Part of a small language model's weights: vocabulary 8192, biases.
MLP neurons of a small language model. Each row is named by its layer, matrix (gate and up: input weights; down: output weights) and neuron, and shows model dimensions 80-271. Each number is 500 + 40 x the weight over its row's rms, rounded and kept within 0 to 999. Numbers have three digits each. A neuron's up and down rows have the sign that makes its largest values positive.
Before each neuron's rows, "fires in" lists the words (lower case) most often at its 100 highest values on Wikipedia text that the model never trained on; "fires before" lists the tokens most often just after its 100 highest values on Wikipedia text that the model never trained on.

fires in: "of", "in", "west"
fires before: " the"
L10.gate1157:502475568489423604490498505535544511467568470495488481504462470536483478492494516477470505519477524482423406503446449531462501537421433485459511484449533452498463506496423526544486516439489516487530520516477432522548591556504533506598581524465452503483491442513494539525465468486512490486466477553462515442442475535475512495555533531462464436513456561441571502498506500411459465583480583595519498531535487508518396588497529482500474533494551518508534572517443517482509420453516490480483476467464508553436432468510471470498505484524524429503518523522471498529511532408426574443
L10.up1157:505569458478511502533445518536597530543571473422500560481567455470540481484449501464506557497422404462513504540487479539502447535466478513427564513481463491393525515473459473510498529475604561498547553603521461500466488525469463456461479496514444525517531539486484517500496518512512532542479553531507552544400590488467510498493491548515494494546614483514485477535557480505535469516516468484489446553437473472518522429494428505530511471542495509474562487524464459457514433413527462476505447556509498506479522555536503511556445496456452479578542502469509505505524475530476518485
L10.down1157:559474424459509524505532515455459492477550497460550503457544461484499486522508500549482501495434471465487542466525491528499559450525520434396450509466581536466454520495534529434482526477490443545517487502507539523471510509469521473487543613526520562508494572473547527481526490533474454478550560595512515552497500494511562561534510498491509488514528472552497550539503430482500482479534483434530490464526418586559580452548487550463496542459516440479504492440475463526461515526470564380575515551525488497533527507496525518497461440556458527467534496413540484488415495504492567451

fires in: "2", "1", "3", "0"
fires before: " |", ";"
L10.gate878:545432462549557499517502512546511468453561557479476541436459463545484530459488525544462470512527513508410451529548475515525449533441514484433604466490524541477545533508551448505573486469516516426546474536475552486431454488562483555452504533484542522545498482424501523475576446524478455473509521526451487483558470457462519459523492431522514480497496458496502431491476508563529460475400522501450539574549454488479531534532546453517524548481565498472480526506464507512458448464594377506517515616541528533540496498495440492526530428541484515526451571557473472524517438536528516469
L10.up878:473459504515505508545586496541503459519535540492545431471576538486542551496425527484550583513588426516517584561496534480522508519465508503504571528473522461532523470456432506529514532524491519473493567497515516513535524515577494550514536457522491571461468523434455501486426476572532452548543552585513514506489433511474517511486455514517514533476550542508476489481501475509482465531516493562510441433396443467459429480402471519565496479501496461488521482522486532414524459490481394470508548434471473534534488443522501520510497474503462462453427437492511533534508527573591493419
L10.down878:487506519502565571470497461486523519453556514483503486528520497505486506525506440447556542536474528532456506461445486497545493543516543434509447542516559528550570493471550478433513468478552480513527480486484527459591587438534576481525557452461553521539519514589567539537454534425512478461505491518475506436466461488514448460504478510557532523525494498560472492543543562498491537530574475490461491516505492579483550431478494492437498504522425492476471504472528519463474491534511505442535485503497462421465466471487533514514449467493450558429515476502506429541476493491549449451

fires in: "in", "from", "was", "shortly"
fires before: " ", " the"
L10.gate786:512534482465492534462404536464540637515498460548521525580480523507483468595498495539499459520430456495490484521521584487475489533587532529526574496508470492429469538465501494539528460489521438473493474594500521487455478537536453491570491466383582526452492534485563519466505491526499499566478512589466429442509424514435452512534513486542519507481503525556536570479487474430451492494509531420488502487489475558540475466532512481527452479491503524424497483524560485496446450501482463557525440517495521541544542493488503420552574569485505495523412509494477593491540458495508492541
L10.up786:523504449558451559493570436517467511525504513511494483495473513568576474484474478523545524508467526418511473435498500442494466548554451532517546450508512520557493487495520504488465551505494526462490453519487490445529513492416474468551544505447500537520530496430504550496568513524568532463531482534544484491513479513492460471515427523506493540430476444555438561519421502475516456540469478496578532445436451510522447544542408519496504507499564458507417460565501554475432588525494593502558439490539435541449474541516465419494442484501507501460480542462493480559544495469567472534
L10.down786:459508563500539533549533461584482500506469404530548495476442456533522448450454488520544433444476483455501491502468504466528533477484526515471510492462454534479483522494486496527540511465464491536506503552510474463523512387541433470518465448433529487502461539542548462466477515546487533534488512598502576436459412562499486440509511447491475513529462525468420555470474470572536469447524462552549484459501518545508503517512446541432513518492565468503440431456478444539502467592436507455495494525508523465460504437496484536508451505494527499531432471466551572519449488395552511453

fires in: "2024", "2020", "2023", "2022", "2021"
fires before: "4", "0", "3", "2", "5", "1"
L10.gate2719:507532534551519541457534510477503475476521476487492490474470536472473509456553428524588428466451488565536543471431457496487502500523450491526576519561477551436543509456524536571479521494434488567485463494496469473461518438505473533484583519519434476471484482510511493491471461523490549524486522553528515574504407468523533493492464456510575537597472534471452546480467570532555492517446526510563506498420464429416524487492493469474543534503460486477551495451523592494478507518512457577511527527469481529478480546485458447450582455529527532483415446502420530569517536511466519371
L10.up2719:470505465459447532460463414507427522554430490381415461467516472503467490506530539566545598486529509523513539539489534448469486585521465570454504511541567527496427588444523478491435455506522461472558557415481547559475505527486460483535521454488528527525509517487528507525524509524571488527531537472577510501483411470542449480517478543518484556552557514505503452472455527511524578491484568435430487508494437456477518475491517451487437482517473536564488465530535497529544485456470440468514495492561555503490480509503543520465500500463468564431455515473451497542497456515502513458
L10.down2719:533542524524533513535504523454428461575516482439441623488567442456534508578511413516461466511527474543496472525459607508489443472543476492554510514439515490518524494492490450448550544508434490535486521479501483575488502507450591460420520432465553574523568536541516551550473559464522511517516575506520511547500529536551548546505494498496492516530485549499481475506450554484506487450484482440519501543521450451519535373464471545495496531611480511410516491466503513451484454555489485538521463471533514498558578495540557494475525515474528531530501491449562521513551458539504508480

fires in: "6", "4", "7", "8", "5"
fires before: " |", ".", "\n"
L10.gate1875:531562504529540490514508512516594468515495540536398435482476512545473525533476520573504511533515524561576475520554457528464561534504500538562407527477456451590497489515449481488461515482445504539468498552475408574511499504517426481515490478517558527483485461486487456501489436432436472447488464555559530492516490489488453516423518505501578473512516518430484473503428574535450464478467450523511497483526501428562414549452532506514585568530460522488503516482454504471524426572493531465538425490577487514428493452510604558449561535543472494560489455504526515477470495564452512490
L10.up1875:546506498532485493478492513477506452473536481490511551420483447475549503470481464448483504544486453467512471538517447461488570538448451523535486480506521444575507518559469487486476501546423488487529535519528530553515474506494497485486504447548506421452460521453552506517565507485448481534576495464546486446466445490521446522457480497477407526480501497466511490496483511444436482525495535461492497410514524505558468483471517551497486508540517555488564407456503500511505468527496540491550432512495498520454466550438562510474560530543530486458523521553453579506493486510471485501
L10.down1875:552511539469478494444427499505527462481453595538498551433479458540536517469483486479478464486504511534565488495510481483520507446448506525531463509544573518461471536519512489543479513441512507534498501442518563557540508528576504487520442447498430462529579507493528531564524472488566524474517480550556457535542566452508518541439556493498517491509579515542552555552532430513488560571556478441547532512569536418489490585447508541539489526491590502568580551594536486498496476508536537580545512546504505498507498493470461461446528453482451580490475477487535457526469454393444459588

fires in: "3", "2", "4", "33", "44"
fires before: " |", ".", "\n", "0", "′"
L10.gate2723:485484474493460528497468500474503432469538512570480506481470520549569570446470559517466453423432446526559537517497403533515577484499522514522523479493493493549587505584431532502426460441507459476415497480512468463508541512525564555519476529453531575494524426522473457528545431569512440421459512481507462443498561573471496521583493509521492538457491448484511526514502547545445513457481543429512516459504479529512473470567500461578507536506502475506460490517493598521457420585552469495467514432513454562518545532584503505508488503482527437539457539494522466483472458500405479481
L10.up2723:520515479496465515462451467513534483568495445410456531497478512504525537470562429449512433396498547484531496478516439468536507470497555497476477555507445526467492483542495427471464510487525449433501562478466444503519470530513465511536466498553502502460444519564475473475512508488435479477492525496464473436403416548500413518519486548511528537513520534513484514496535520487590432487499434595507427447477447447567491507426534489460500543524435563530537477499466479537523485537560456472505495481486504535473533454529520527582478508477455462509452419516482434402458424498512527513
L10.down2723:497530472457535486455482545444531541479450570540430545527560523516488484450455464513517551552478503481493499498494479486534527506502506537471416530474541502458569467504443467437475429462542533510517546473501494544512476525501436457500489553431465503466539523570526522480425561470438484509499554584490479506457533460538512533501432521503548463478519452609465521489559488509604529571499465611456483533560599457499468574404466447494467490491424525506483541578539524539441438462532456526443441541529468483506479481427489505486472485431381482523479420472483517454491462409499446476

fires in: "0"
fires before: " |", ".", "–", ")"
L10.gate2706:551497500522520491534427532489472522545516446491528536492487529480474516538507523433512492512454535511456543506523494532514498466526525457482476523440467559490567523508557447468463467531487554489516569548531531443436575436516502474496488520471474480481414508458499521444489478443502518465518517533485553510518482439515507512549500450526537534523518543503560475501485432482577493512505546475509538555494551523462498507529472435505515484518586526460456410510436454485455540504423557529500490570486615524603540508414508484473572478525511467501630434469531560493473510538538546564
L10.up2706:522484543527458571456515537512510458486537530493502494500490532481507476545557471514496523522432560516506514508460458491517507470500528490491473476440428500447513458437514503537498514478519543498501595464491574517547514472488593509418535476423502533526485506545525513395462499496473472501536512505450473453521520465533518464484484539583444469576556506504446554392454504479500485492541542538529430559480471536484530537536577443569560511528487548500445471445447463525532489435490518504477516536442492459502512562501484440509435565498525478576478532517533493530457537430599526554
L10.down2706:525509462477412541595488439490504453506511460458493534411492553505426501507535556447528529514514513507463550492543511478516455563459528447458462507444514516492552461509497533503463521479432518554486572516443516546541502496556531489483512475472510507420538509499461435454478487480446522529504458456554488445463457446472506443451544458550471493553520470578592493464530501484511517497443550564492427536545494530523430503489517491506432443571517497515452466556428472445439541506461576476462569520541486490556419485460524516451504528477502555577481498518492485505472429490562535536

fires in: "0", "1", "2", "3"
fires before: "–", "0", ".", " |"
L10.gate2236:432473491439407531575506571499508549524516552455451548513504530467533526481543495476508496513512466538450559523531554508570447511459498466515520534524494528548521509493525465486509502470476517539537507510458555441512546459519575532512506512505576525467512502490545450535464439545498533472458523539460488460561509478499513428531466524468500479564448534521477466500454475576433406444474478498426509496490540422594426521439532563453544453483417564542524548515550489495495446515438522471578422486492449543478599479497547583553564596503476526572450530569545500470545510528551532502
L10.up2236:540484498419555576441493514509458455477469501511532423485505499552492401562586502469513509482454515503534443538486487507490525429442517569557546521531493504538514569563513501511547431492445479485483494555452490528561488508491478636385544621509517518485461537466534507443493558471482459526520523473547518472510542520399518496570530463536490503480462519484514477541536526464447441562521536514532520490539567578487484506509490545465488422494590477480493464518458535515515518468489459473433475493519585533476502452523456419480426484450471516480471502503520496463567523430472564446
L10.down2236:548441416435454481491473508494473586465542518507474426456548480491496457556541488546541445493488465520484526533531488548546539479447453538590537481491516531446481441524504510451533519479517518506574501565526497565573530502547546460547484528500524458508507543606572491515515470496482472600452531492472561498534469512488471580446409482540496481439538566489568552453570511548480471503529455453504465539474429455538514468510466471528469429514521526512443524502477450413507453499540545486524531511482474465442504548501499492481408490509510528531504451461546484498489489463467509515

fires in: "in"
fires before: " ", " the"
L10.gate221:497479502514464414627501548548415512487498483487566468458493511502473484479518473499525497548467463508485500483489491443502447492534472507497506483568439447492537536490437464494511462458450502480431466575514601508453511491540527511461456478495506434538442485477540498509497517465483519589481538515527510483548451502510477495488445477514464578495470498456402487444492554523472491517569536521516511420533480495504502468472423445581501442519510423504553526519529542473475495510454554502536440538499477492494523533515447525585443508540422551449524493453409502481482547492493569471
L10.up221:539500508467460526556517476473488486422502484474515490509478487581438435492541426505487452508471484485482526481524456542440435469507499549537526547537460528506466565555541452499490473490606492477457488490540528454454472458476486534442522548512492473497520480523597499436520471472467496555445506543518470479484441520549560504543463519479511527406531470547492502456526540538464524476530512576480507542583519408493455467548480504575493506514475504498552516494508473550447532477531529429536499475514519516514534394529561507578518403526420506475552535523494472511505442471471500522
L10.down221:502524522493500472528509502469455569500476418559567528500485476492405441520426491544495498532432567451493454487548418508433482473542550491462523483545456503550443493515513483481470494465412524555522543445535482536486392496501489543563536472504589510533472461506550460555447480498454488481545561516472518449472498532563534507517419531516424527417519513497545517478548554583473473456590422572532477568448514442525533372430492420528453435453510545537525525452529593549479515530492504472418500508536494481624428469467440468509530493417427489491578476520509543527538503459527449584

fires in: "2024", "2025", "2023", "2015", "2017"
fires before: "2", "1", "0"
L10.gate2713:472516400521452524509409487548491499498468462536425501524454450561445520502560492508489550500464520511564536496476441570471493452482492499562504506511453519547543448424518479512554490512529409507585494542513519570522473540572491579504567459513496504487490486446480490432480524519468533563439491503567494501616437543592432464443422526496500566423564406496480482521465527494471455443451521496558459483489467458460548514497495494526488481472494489558536448425458529512544524504498403524464517513450575479519537520517549478407485467496494517562502528489506485570551536471496535421
L10.up2713:480473471507453510465486527521473545498421517490347569504392605585503453492609523528476535552499547486558546558463477468510489443453558462446503478485525458507521519435461482592526486527500429487480533532420511554495565507440502503507499527520512481569492518470452500507499550528488511483516500509502500464531416516518492502457478541478579484525500488520485439510484525483466431486604489437482518483530496501502471436468524454520446528448455495494465534529507464512455495439414501538454498508467568494535439524466503520492490500524478491509576572489504459501507517480471516502
L10.down2713:477514457569433510512438464515439472574459547495542476462531510539515532548512424511520448523502462481448497542468493536452492526474414502553531486520516509504528489538509486522508452533553496512579494461488604555489467498513488429474544412544480507537463432419466509491429518533495531464491493505486555544560511547531509532457450560491491541493576460474495395524516548501467463484434483457524593523415511501514520323480526486500497544527545530534569449460468507480518603506507428395492506470507519491503487549552536489405471481568546536436502487525537494483439527447530495516